{
  "n_layer": 8,
  "d_model": 192,
  "n_head": 3,
  "n_kv_head": 3,
  "head_dim": 64,
  "d_mlp": 768,
  "vocab_size": 1024,
  "activation": "tanh_gelu",
  "norm": "layernorm",
  "norm_place": "pre",
  "norm_eps": 1e-05,
  "positions": "learned",
  "qk_norm": false,
  "attn_scale": 0.125,
  "bias": "all",
  "tie_embeddings": true,
  "parallel_block": false,
  "init": "uniform",
  "init_std_qkv": 0.0361,
  "init_std_o": 0.0,
  "init_std_up": 0.0361,
  "init_std_down": 0.0,
  "optimizer": "muon_variant",
  "lr": 0.0068,
  "lr_mult_o": 1.5,
  "lr_head": 0.00496,
  "grad_clip": 2.0,
  "warmup_steps": 200,
  "schedule": "cos",
  "final_lr_fraction": 0.0,
  "batch_tokens": 16384,
  "seq_len": 2048,
  "doc_mask": true,
  "train_tokens": 90410000,
  "steps": 5519,
  "dataset": "wikipedia_en"
}
MLP neurons of a small language model. Each row is named by its layer, matrix (up: input weights) and neuron, and shows model dimensions 0-191. Each number is 128 + 32 x the weight over its row's rms, rounded and kept within 0 to 255. Numbers have three digits each.
Before each neuron's rows, "fires on" lists the tokens most often at its 100 highest values on Wikipedia text that the model never trained on.

fires on: "ik", "rom", " Car", " from", "iv"
L2.up424:114114133127154167120173125117106128108086100082068186138080136114055114130168132114138115078071138149101162117116156175112144090078117172177089157126106144152131145169096162141166123084169158188142189121094150151170148117131133167119100142086062070116170163147106123084145151128141131157171109118129076131177103184125095073070104113126146096177132108088162092079143160161114080088090129117112132121144151201149162096156133126051128161176107083081094080154122146131168102147106186083152128165129134162151186107162161094120163149101138161132146163076139171122106169090150087160

fires on: "ock", "aj", "0", " on", "ite", "ph"
L2.up639:121077086149152113188112057161134145200162119074088096163144161112156089131161154171052103145193124100151102146100126083122060198105146061101170119159124173162128100176130127126091111064134123099111146106092157132101114125153131166117087164108099135136183107143100111164051087087083138143123101129130094095093139172096098098165117109131115109133140110113156195116125167110145193146109133151111111099142098148158179117161168161136128094100084103165123129148145117135114153106162142135096123144135149118131138182145171160183227116069193121111147120122170112102103109145074078126

fires on: "outh", "mer", " -", "ai", "est"
L2.up30:141123150136149150138112083092130234101175115099076135163118200159151123118098139089107123121176126097101130157195129119133110118160053138154116130122122109122123090071085070135126113111073104231107143110099125147145136090129138124136191121071152200143158110067100107139188155132153118157108128095118174166067086050108123101081117074152132151137135076165128098136100096148171145139143128088096157144160172141128133105130122126101091145169128142163119097146129102122122128130153073147110149168194118131174163145206147131148157092128139111129108077125107102140085109151141127228

fires on: "v", "f", "b", "vel"
L2.up383:012072152118190081060088095116166157134163122125114133149137062166163161153179106133140137113188112106156143134083132084150096113160097143145170128162169128156112110101120116102100093192117140129102149117172089126117123075121104145085116137118107100150128163166134115128188151118135058156110124138151091134113108064157151147087117146172063117144153157090130124152135167076104170122159156105112124156175125094093117107171044088161221109109111134124164116185194084115169088125124110114145136115078118135119143085140191119151112136152171101134106167124128116119177115185093118153

fires on: "ard", "ig", "ood", "Z", "ank", "ear"
L2.up610:101115143130133154139140198135097154119106136043140128159161119134123108116162118085119119176141181107192130103127150104158109079080149097119123094140081084146128123143132097088138169181136142125169145061141183197058162132099126168122143133115160093081158101113127191119160130117186136072081128142095139122066150133118175152127112127114153120154164129108157124158146076121131093130109061130085117104119102109209137175134136109145097156138176131160094136106058111124101157140116122119110109165108162164096083171080092062125086152142155130064143152105033092191114150203135142137

fires on: "i", "a", "ot", "2", " was"
L2.up694:157162106150178131117121098056113136142120128114155092161153150147095104134192127157091143066104154125090145077097133104160157143097126170122199099123123159138061124171098056139131085200071126134174183062126139159112114106127166110089152198172132110160140150122190158126130120100169173147107105156123115111089124167104159157173111169125115130135157159123089142102109105151131122138093114144180150066133070101144103123184144105137135161184086101108106157157127150165146113081124163200117080105154091184106088152158110133111113117063126141101117110117200185111094115143175138056

fires on: "est", " Ind", "\n"
L2.up38:102120075131167110113175103144117147151113125148154194112108172229178138193172150110187114100100210127150135068149125119160064098176075115133127165191135175123105134118133097108200171170067141198119176104145156072118109112128125088118092146102141136112106134129082112122084203107108078164101173114137125158116097093135105131122161082083163164122134123104057136085123130139149151062116096100120132151125100096091122103143109144129116111145127075138134102130130140167095184161098081120088127115173136150186110119121064159128144130103151144120115090187124126137142109062148115099

fires on: "ot", "t", "ial", " k"
L2.up237:174115149174132192182070056125046124173152188135173111149128084151150099115177068112173106115190139124102158168111129106168069140069171142081094176074101163168130110132080129107157113094090121106098146150109084144137105102193125113115094126177152167141191140126123115148141106162118177155124123129107103121112139118127111118157151156112098136130149072130154154103129180158125083169145107131126097131125064207166082110149103160118240085130149125101102120108162092133179098101145162162102163081102113112122130120100091088104157167138125119126089152156141131174089088137110156127

fires on: "ly", "ro"
L2.up690:104103127126152108155170111119172108166124076122158065139176120137121168127162098139111114172159182104147075142121174113069157185108107142096192170142043121117123181131098143193130129113103043096169133113103142162127123077086120135105162130092180201095121160151149113148057123115168107132180132127130098110088145117111115148075152106119117095173138073147146161132158130179132127117153141108145174053067134135100090066150096113129182134075131076143132138125155133126118107150157175117082163131139127145177181157094086163091106146077135154127136163135059203115110130097137125149

fires on: "el", " of", " the", "amily", "le"
L2.up155:132120132117143074134119145174079121085084143087130123145146111100087123137147154119128162129077160189090116100126200184077174092123161083171173143096065169130068163119145135087174086132117104132115191138125170112129123148149082138127120136169106119107147171145134105071082143141172155104140114205132137124091109110109162161149115082182106117107146093130174101075105066121154144178092136155172083102161106158113094125131169108129082124138159087082072083105159150137169136247158118088148093131124079127146131159181126146149109120143115133159122118197096120085151106151114082170

fires on: " Or", " Al", " For", " Sp", " National", " O"
L2.up463:127138162126103096158148116123091097125096167138173085166143123148104143114135063118096173119159102125163146115137081134131062149095159103081183109106153139146141101203164153144138147062105114143092123163081176100057089150115117165162133147117190096119166190137110143168039116086147150151088064131093125160144168088108093108082214115134171099149142137110094117133117158122187144086136109098152099141085155170109085109111083178123158132183137156110084132105069080180127110096135161136154115165139176158060069094108087162132090161121156119168107157131128105168130152121122117153

fires on: "L", "we", " he", " He"
L2.up31:173106122107102145208135161136083147131123171156109135146085127090170136112124136163083139140133098146133147108105159123123113161163075174100151122121109097089105127052107153124183093207128187185111162134103175127026116127143067156124120124121125133088100111098150132098121147159121124143147130128162171151103150137144127131113126121177106131097157110137115123105058115104156124104125099126088163135151163117153161128103116193130092153157153189071163130097109132117106204119040081155153132116065112186130192156115055138181104102159101157113076157158123080061137127194163138116

fires on: " W", "ut", "ft", "ew", "ad", " S"
L2.up72:119147207122144184155109151147143117046160101147159129101137158062061153149160133172108115138139139169144114142091210157103105123114207137160109140106066113112137190087136120128134080135124111179118086159138107140084113142096147132110135159135172096141121127135142139119157115113103195091119120158089193109210076113152123129102107112176103123078126118118145178137064187145091157146129132144052119092133122131119141136177062102071124125126104179104127187116135113069131130041133121166107130109143058163105159151145179121137129128112124098096166125086079080106104164166143115131

fires on: " th", "ating", " up", " 1", "4", "ers"
L2.up616:146142101133131090157118107125090119142066147111139120141144070121171084161117149164124193143119143146123137145106197201097156108141062148124102156118121181138117123160132096174152080102208085191116099189180111134129118148090184143068148121110101122135104112166162146133091101132115108104146150137095119132172129120197106128129169166115170147150112161170174067097127098182119180109103138102103113100157141119102073152158149106113150129134124109097093170175073125092150084151094164103068150099113143094172154083191137091128110063168180075053110103155131127136142084175117098094

fires on: "ight", "ach", "if", " had"
L2.up720:128098162115157068166073076117149141140117159159076168130122164167119139152142123133118221109140191117165121144123162150117137105156169090129115151138129139068159124115100067101138139123082078162132065163109101099164113106181202173133194155121156124082107125129088109070146179161074089144088126105106202158181137185135139094141142071129168093101129133135137143107136151131124069114173158142123109109126119109110111172131130128096062098123045133107118130154071129096157082123121133101085136157079103149145130176171099164117139155088162092091152178102140119106151074152105080179

fires on: "iv", " k"
L2.up78:077145119088098129124128064125052127155127110107111162144065074149136097177153160085121134142158138118124157089153137144180099141126113148154174147130151080124182083140051131081141133180152101160135215133105198159145145125086150143093135068099145154175107194157105149121100106099149158148097162098087144177175123145105104118094071143148147122133097098100147138103146113108116095114170171055150103145119055191144077093144137154124136115101169146072141109117111101082134176097142138106114138117128106111114113093178073154172188217121103106159112107068166133131109160136122156123

fires on: "ub", ".", "un", "w", "ite", "h"
L2.up567:139137203173143103077102147106134138093083101149140035026160141163204124117175123151133141098207124089163183099121119145088137182123150132097064129206152117123058130149132128076150138121135160173082103174151157167158121183102169066137126142123123139136120113103057131139125110107143115123121137141134130099090157109102115123120150152140127173145120133121139188111111148146175134105148081150137147096112124107158183183156119126113149125127093136114108171157165092136160143104085099131144131199092151129105201146115094095176119110119203086069131125126098107162132155123078091093

fires on: "oup", "man", "bum", " American", " US", "]"
L2.up228:100108123052098085184198153093086138153182084121089160108163106153124127162138109154137150142137116173126138117115092102089157113122159073118099103117129140131098105116088157121184156065164187085135117119138099104082144107142088106095101147129166172105106152099125107099107080163094119102105105145132175185137206172163120141146135135158154142142147190076067128183118134140119137144122095124119145136064120169091118129101064103146133114185101137120117176124154090146141100107089165137128187098194139136124137166117199083073147140158196155126173142112107095171171067172107066096

fires on: "ber", "our", "duc"
L2.up526:096098162119132117092191148122076128135126133120158116098099122138120197094143098122128167141163128126116141070153145111129103209134136095130131140147128094107081141147065155135106196082146137130086188092060108128139100129146111140136104162117132156090163139080071137139102151137136116136123128155182165111150152116158086056200125132181108115122125152134139147077154167122157131167223080163161083067132131165108174164116100152107146152100152146136128160177090111099096122086149146137139120061067109184154189110093161156069131147098137126044099140201093126080106133087161114128

fires on: "or", "oun", "iv"
L2.up629:098115110122179147097125157168069152112111106086132132103145096148153110186150170096141129121129101148122109120097106158192105118147106072185139091135133119174104088185091117133149135081138154136149158157078147155159089110049119161151096087081124071162064165140146132150148126113107102199096111128100127132138133135091157089112129153130125109174057078101160176082140122084055135118140142090144145178149160182066178144081098102183134150142158080084126141179110125109199166096131141116163145142121113184111162052088072156098118104145141118109174119144175139115128151121112205139

fires on: "s", "ly", "use", "ople", "ust", "ence"
L2.up50:113134124119128090084198133133143141128098107164138122109162157151161108119123123103124146122096121124168162117168104178146087081113123088133175057136101118139136107117112131134154099119163195123168105169121113151127077150072174123126135165094192112187141144171176051158085143083141135128125148126174162118095153119084096177052180163106146080156118147104137102148126151158119128085094152154158174203109139158102131070056050053108170145148116142106095127123129200155134140138174147090138157114182123105087103172071071068101122137156120151117108118134078148132148147071160123098

fires on: " H", " h", "h"
L2.up507:111137139132186170118098145090166113158123103096164102142122143165129180154104110120153167088127133039117127091124160146142157099119121098181086128101110062090138158135157135129109068123119147236127144098142153102081105137122155073146143093090103116127128136124110118094135086149159075151170137188112209128043162086128118105164123190107119082096139157163120090139126159171100084119095102102151196153145065093086083160119123122160131143087116100096100143145113141162149130113073140227148129113107111160134179114164183162130128114107162090106126136109074095091109169096175104141

fires on: " U", " off", "U", "oun"
L2.up585:144174096101129128173086078112073105148136113142115119145150122155119157169095155219113116230157125135128123154149116144102111090111120105087163127149141098117115069112133079143156147135143189139089179132099163120061069110129165081154163136157141102105102110064155155112114099078186165072151120081108147220122106142155136114172064091112128165160106139109131164088112105115123141144100119103157132131087115140139172125103126171082073090154215108156127144123060080118116156140109137173049121127121142113177150159128108155099139126172154133139069109126099187135160089104136096098

fires on: "I", " It", " I", " Ind", " ind"
L2.up58:153123055111076132157190122191141095104089207137162139124138091122133140164174125100112048213127174121153148138153167161167093137134101120135101133116146128125182150148142121061151067198133143092099142119142173116101122143093130149171118145154146128090094111067117109106149170137114062177072112177140128141105115121123113169118117115129093075120120145137099137130099084163179140128171120124142128195069131092138143119123111135129123124093136158170118095117130104159104106165139110153072119096092211123095150141149075122107169150144139208147197098145093080112047107140157169106

fires on: "ear", "ug", "ail"
L2.up403:139194151169124117074114171114111180123119167122087098164122136153107109103154138117116141166122161120212084140117114104126132104146147120137136092152073098116097150056092152127109127127147149148111166079108128172132090103122072126124070162131115106094210161118135095138123135119171125100091181108141052150098158171160142153089098128111164143208129082118141046130172140128137108151111167194072001150100170156098173109183139139174129128087122080095103077199138125103091117187131115090115155127127154137116094067132164135122141142108124147150100111102117119137104140110148154110

fires on: "m", "l", " j", " m"
L2.up347:134132137108138123147100156133134122111205160139163125111126179119131125147121113073155130118134122151179141147100118096135124175097095102055128160102092152099056152074138098102130085177147141162140141148109145118217094188099130170185162104122110134136122164125088117168102156117116097096108129115137155077108120164093105113198169118203134121161128117139118084113157113128131131125088111137138151118023088157149091151149107201114138134128120202122175107144118104118192060092186104090122137137164067061191179119100124113146134044140090140096113146125120105123120182097113107076

fires on: " Al", " al", "ph"
L2.up110:132105198114060123133159095126118139218122155093105111100151087146108105105135123123130083061158142138135149174174093146154185173124133062154117111117144121099131121190135076174072178128132122118113109094073132119128077151139094106157076152134173153107126114140140130127165169135152116118070103197070198099085124070137133130148146126114185121093127178087156160136066145164166108121119095127112084164157161137160167136136130178133089118167094124164132044150082145171145114144093141139089100145137124163151077152134111094101152166130206131135147128088150101101065086102140073110

fires on: "v", "ut"
L2.up712:080160171097107120080074079156136120178119118175156112075142134080083158123210138147120144140116167143164146119154144103127087122154160103191120126141108159169184113098084148150153120153138113142072117142088178112112063125105125155097054147170108105096122103120142139128145188085133108105122158153150141123102080092171117104088098138200093123074100183153187151110156174169138136083157154162126160178155069137176149092113100122098129048150066124134153132092163152093155129108098072120119161114154119138139135076119109057095118168201120144120086199114144116124145100111119109142